Weights of a small transformer language model: width 512, 4 heads of 128 (1 for keys and values).
MLP neurons of a small language model. Each row is named by its layer, matrix (gate and up: input weights; down: output weights) and neuron, and shows model dimensions 144-271. Each number is 128 + 32 x the weight over its row's rms, rounded and kept within 0 to 255. Numbers have three digits each. A neuron's up and down rows have the sign that makes its largest values positive.
After each neuron's rows, "fires on" lists the tokens most often at its 100 highest values on Wikipedia text that the model never trained on; "fires before" lists the tokens most often just after its 100 highest values on Wikipedia text that the model never trained on.

L8.gate958:165150110137073135082142157103093153119146127109137100153105091161089132139140137092134129170171184125122101098107152129070118108150122156130135167138126162113127115192188095102184133153097111156077129108148068096136127148126147150139122112183121137107177112160107114173112158179160153174117154177147080110105141137173134122124156139155128126161144104050132125154127203092140161094162
L8.up958:076165105074122154136154152124079114138125163163109144180127167097073176095158157104078104163127161138142098130056145110115156094110121088182140147124114167090110087087172139167139131084113127116088127118085148119164156197125120157129162101103134115113111140173138122126141154079175118177075128055119074159129176082124110102097099124109131166161101144115104134087133104141154064156041
L8.down958:150135170093129170117165125112167077153171146133164156128139090105107086204149077083103108141100158100050187111156117162115118101165177097146133140104189139071125178132103117165126117070103163109110133127155104131154169143129167168078070143126138140058167179077180108115090121172080089129147103134134081119093139086115109134069096137130161123103084127144136137108129125108100119128135
fires on: " ", "–", "-", " a", " were", " was"
fires before: "0", "1", "2", "3"

L8.gate730:118129135111140133122126104185135114118064166104145146149117120110125149145144109107158106203125129113139039101120080153138179145101146161110126160071132123163118151145052128187143181090133121121091090099172142127132073119125144148176160061083121116141162138127112162157164084066144166121107131134145140112109124125164137119122163088100138086160116144121122134159134123092128152142088
L8.up730:082175166142136039119121125149164102102150132138112123149097149096101089116104150157122089113091147108158123175124086160165112150067166131102138201079153186157173103145104151097115100133126136115133143103137110130156081165119141077114080071160123098123200105142117146118117144134147111154103083163078111120145124154112133034195164097110074072071127085131129074155069113175129103161155
L8.down730:124115162146102137199085192161195123078153160146135117098075098067146116214126131155178097124147106102122115158091137048151101067135161098109116118108097117117098161055117047180118164137106094157095105091141080116117172169148137097092139142099128089091085115125117090126124213130138115177152091143110164190133102117140199124086111148122118179101114134138084076127065117158167190132134
fires on: "201", "199", "197", "198", "193", "202"
fires before: "0", "2", "1", "8", "5"

L4.gate524:178143107133148115144176136108111066148110112169201142160161075144132072126169044103117099194131179156159171131143145164106107161131204129096176155122144080172148126148102135121086129161131094102169081126164151116107159090112124124079105081069125107139119162129109127152102123092143134141153189136119139141164080154138128084138165100142051160162146072118110180135103130130131112108118
L4.up524:124138099159113132116112108152132107111117153104093097167137122146077141101159038126162120183148133111119121071104146169131099148163149153105140102169150113198124121131147115093169203109117115141059156120088168142135150079094160119123131116173084112147133142059172109119046114076145127127142126125092177126119138138106153154122149123106141122156106104145134159158129121117141126175103
L4.down524:033124155156176194079088132091078160167099121162089104155097087110100148119105141134132182098151137069097139157063106172124134103066200098107145133090146124128101156159106172141147177131130091153122130176125155105140179079047125123150168132115103145181132129184129154139140130098145118118170082147132156171168146176092109164086113196172123115167111162151147082105179189209160084137087
fires on: " |", " /", " until", " announced", "International", "ro"
fires before: " ", " —", " career", " that"

L8.gate678:116185170176127105079147179135091159134135169131146077121183186137103102100068123129074092118137146145110103161186105200172179068110102153105138129085142160143116117165119058073148122098121097153135117080149161169130161138126155057035081101073123173118096084137123122196117108092098147087167137114095128141124102169116169157159121095087124080120128137124114064104133126107119126165108
L8.up678:127089174173152152137118160133123104134105172145145159104167109102104126134142118120084138234184142145140090183108166130117145131142154148096135080135144134174134168116094100130126146130129122119070124155098124101095097102183155085100129166108087160122154099136102113116116199142123124124161104170137106099115136139156076109101145121064061125093169133148062170133135146112132099181148
L8.down678:113114104165193108160121101126128130109133129124099135119152160091121119087099108127112101143151187176147118176113158175125093147132089157123122114137109114177136156153141088082112143151100130137131162140082188213090090136116107136138135107128096164106119143124089088139107133099165150139094083142108153113102149161129182117150158118075141158111160128129054112059131121151152150118067
fires on: "0", " ", "197"
fires before: "s", "0"

L4.gate751:113126131157167154160126067138075177133101146150098089136074142113181067089122163158141146162166152108145125136091105137128148131099126130080204152154179098216091077100147108074123185118137095120107071138156113085151103159141114138088122153126073101127145124142149089156159135114163121103091176147153154144164127125143149134064085112139143101094094087188125124132101110121164120136107
L4.up751:083095137138125086064137118153181164171105147065137135113156150108149082107126130076128172144150082139093047045130129135151128150133117142122138099148134177128116147095120172156114170084136152082085100148156115097192113091146113157149080179137108096140175156152148152156141150132108117190149083096089148123150167162145123144180100134124155123139096114109102110161117180146124188148093
L4.down751:067169111120085160126173062163155138120098133138057141144093101150127094134148106097166159156143095126070127158123122105131144157137114102107171128171122149076123129118100146102101098115152147112126140125167111105163136113116107092111128150166094158175093107132140086077085133140061116145163143145033084077130108158171150179130206090106151124146114150090118148132144172166164131115073
fires on: " |", " ", ";"
fires before: " ", " —"

L8.gate1191:184112163098154135125100116111106159104165103178111126188135125151138163134110089132120160095153138138100118148132143089120136104133108113184103101142139135121163131076148139160132139103214153122139145110123144046133101130114122048174162045196120148117143143133161094147181054089097088135066173148139171142155093134131148088117173145099110116113142205145160109121076125147118164139133
L8.up1191:178191138137062176160130108087124130135162127162119137136195139158114140097117117077172133047100160132173160103125062150133144172102139104064110157083144098099146114115116119139138130151130108133135073128085146118089135159147073171118145079165145104081105167160128172142137131111140145197157126130136112141148088069116120147158134124115087133105111068086141091105068125101097119142176
L8.down1191:181099114136133114163139167125139135149145113147101171154160090102101088119120156136123130177133098172140171097126098143166156064160162107091141061164065123158142105125108163149121110130169114167161124159156095128127152146149163132099152109085116135075067133069159167146141083151138092169100112153107159046087119106048180088160172111154102102111173142121140109123164090125052157112139
fires on: "\n", " Top", " "
fires before: "-", " |\n"

L8.gate819:074141095153062033159100064104110132106141158184123112111065136085141143143133059166163121165159071098077073200137127118176137139160077127177156142090149193163113173182153133169083201121069056137122084119127100150145160141100120144175073136173146139171148162144203067162115119107174119179106148107149115116096155118104102112136155139105091135129181104191101149114175162128083100154149
L8.up819:098073141161124101150108095143130169118169114170090118136120175094169173149165099123129133146203069095142045228134139136156159107107089120166098149077178223145091156141097136151070165124105127126114061149143126110122147152088216173135138127137144157141119124129127110134154147116156110108079143136101091069097137133124100099151203126099071233147139128152106149132175111129132050148115
L8.down819:190162124125155160142114109058100135185124163096128110164144097113056093143105108174177106155120125110089139202105071104119124071104102132129161111096149163108113170130081096117108126103098136069177108102115113142129103118107126126110138123161139090114093084179121098130100167162067141152198064109140102171134164187111224140143109126188113114110126127108148145187109128146113101100126
fires on: "200", "199", "201", "198", "202", "193"
fires before: "0", "1", "2", "3", "4"

L8.gate1169:145214157159191127116126127171115196153135126185104131117132063130130064103077131155212089108103118141127172141100169091119101074119135139148147114166077094169176122118081200135091126106100156094174098119134179060093111083108155193146147107125099134149101138078115111098129099094159107095054119045106133120130098118136174142139150173132086126136104109168100138103108126073139139087126
L8.up1169:104165110085053143208115090107091120121144148119154177150141149066066152109106112112082114151141135137135134157087115110145130081164118138130167151096148116067136121114118131164113154126089114152126124170140146158135126134201125137101169173148136145111127096138096146116119141134137095083070115175149103108077106155088088130188043096117155116037140160061122182109144144127095133069164
L8.down1169:149129064142114122141125127117150072148084155102111109151115136110114170151113153112082121124105109163144106172139163191137112122161113109118129118119099094140162128110111123106121096202109094101125095161174140161129110189134089158161169168127136118106092087163082111096160151066126173122136144177114158129064152183122120162156069117161118095199145104134092112124151120137116124178104
fires on: " ", "7", "5", "0"
fires before: "0", "%", " |", "1", "2", " "

L4.gate1600:149128143088087128089186103135097134126103147153104166130125100173110192127125115105105095141141151088139110116188139098185115098101152179111079197152110077106068094158187112118104156128127150164163088100154077115118122154120117184147116114079158127143094051154157172080097153140118107172145184146111111187161144084108070133118145086111128176146099174083175144149077079175163106161120
L4.up1600:092122173147135112129129152104176121075144131126150104121147156157143113154121190142149086120152137071147178126132160216118180088199098108174147099047119125080076121105115159145098139145122162153115141184131146148148095131156137141149124121134125131133193111075144202150148112074031127126163086162120178123113176155126145109181111123108142198130115112203188127098083121122071150078146
L4.down1600:060097205148097107113086134108128135119105098124153077149143177127184197124127115151171096102143153083104077096121172249130169148167116161164181120102107138107177093064166125116106130147129105140086094172182148161196103105152062104120142069140129166128138091136150176101098170105146204155143090162132095090105135153108163129125137093109081113102131101120131092098157131122113137073139
fires on: ".", " ", " |", ";", "-", " and"
fires before: " ", "0", "1", "2", "3", "10"

L8.gate848:131141204134116135156109122150170065128119079103084081126178139126148139120102158120155159120105177161187121068175129154200135151124111087129165202076125110086141125135099049111138115099141145129171165131099137132176096122120149090102127102104153140143125144069063097090171090092161105138130136174150118127130110122094195103139137090133204111129149082112128148159135074113075117172052
L8.up848:161116185067153152088152122159144106167143101092130132091167111127121140154182198127152123192151115098148200047207143110131088138084113141142130119135192126160147102076118108218110192075121102108137147123097157109151113143129157132139125140140123111073053154060137130156166105135118160112126152110093124126133093123121177149176137135185143137156145107110155129123154102140122116181121
L8.down848:138129130140161138104165123156086137105113112131102163117154124168097110126096107139085157155115142169099105090122117111123087092096156123106149139181145183106203112134150095163135177117117128146096069129089109081145080162105176115178171063102132113146001140135122171130145138082060165127090102108095141093170083048107129092157144174121123165137144091107173147085103078121029162107127
fires on: ")\n", "\n", "oc", "C"
fires before: "-", "ry"

L4.gate1327:125118118086121110103146126175164124136105167157117192163134112123140133165133083141133141165140155143107087077152094124127129123149180130173172172109130095123148108177133053172135151102137138153124104186142117117133121162121122147080151173126123146126110125150143192156117071111151151106124201177173186141156111104066130114072134075158170184182121111162129113155176100108135136142073
L4.up1327:157156127106111138096171152129158092103104164174116122168146085105165139131085142096131137088097140195114127139137219101170136149143129148137165131095200138174143134193116064099132147136091109112143095133082140138133119155105119091153154129155138107064154133154078145186147113116177174131094178166165077119151099080108089115115123180068108103142162066158153106111146083106165107201150
L4.down1327:113122094101139105131136192154121165156136144148082210147129150095165166156112105114145176089138147138134124142135106153148123044164131075151129123111112139147160163136154107126118113111128158118112083177133168179157137178067142075128168141139136115150082117147096124126093110132166118128136171211136167137088100162145130115131163108109142139127157107118129133105144089120113117115181
fires on: "\n", ";", ";\n", " |\n", " ;"
fires before: "-", "|", " ", "The"

L4.gate1961:122164122035171081139092125129112124197156112117157169084140139126150143127109099143108083113133125094138133157138104094156145142149113137137121136101147112147148105106096163139096142124172101087074094138123161146190136132112129155095049176166196160135126126119181132143180133102199104150123130091081175115093102084153082126118081127130141144142132071134073098112123132151059115155149
L4.up1961:106125102181165130110068149119140112091141112144132069101110147047050099136127121159143085105148114106103122118153068106119097150109161047155125114114146189152122167089145102120130130135169074114137156137109120162130157130106136068145115122075071099191113101087193153104098097081102077129157190121137128133153138129101162177078168122146114113143147123115082113101169073087105132102111
L4.down1961:109111168088140169115102147111145144088086128147045144133108154116170138142136143120132112066201137156152136119124115102156112182039145109147201119147118101128103133107148127099144129145100179141120129141156114102156130098137127128116119156136048173140108172060087144116111128145161080104112115139108168111121135105096162130150169168139174070181123119111122183157156171113140126151086
fires on: " |", ";", "ul"
fires before: " ", " |"

L8.gate1981:147148186113095109146132128154093128123118105120051121103154099106143100090053133147136141139108136110105107123188105139137090158078162116171151121090121142148146137155177109211110122156139114158100102146134184065074123143142167121192112112124130165109129117083135071073093139159097057112137120111146108200122113240129134037066146183142087114126133139155161170102138131113151142143120
L8.up1981:175137127148190115095102138173126096160178120138101155148122209112139159171165109153131140142155123107131186175176137149148112125141153162179139091121071096149138113151148127126121094083101129099139211111172174076088133135097193093191132108117133196151161142148127129165122064129128116174178122097137128118093116119131122122099146136133140079150186144139075133127197103159177133118113
L8.down1981:079157099183122091133109110050151140104105106121114157153086089132134131117134093127187076149120175100100136133110153134149152145084102155080169129115140117101076081119101135113127097115131079093135123104197153166132112096123107119105159136142128094183179178132219120125144126107158164129143131156113160143118177187139151117140062128142095156136071097131079127132147160141102104117104
fires on: "201", " (", "200", " to", "198", " on"
fires before: "0", "9", "192", " to", "2", "3"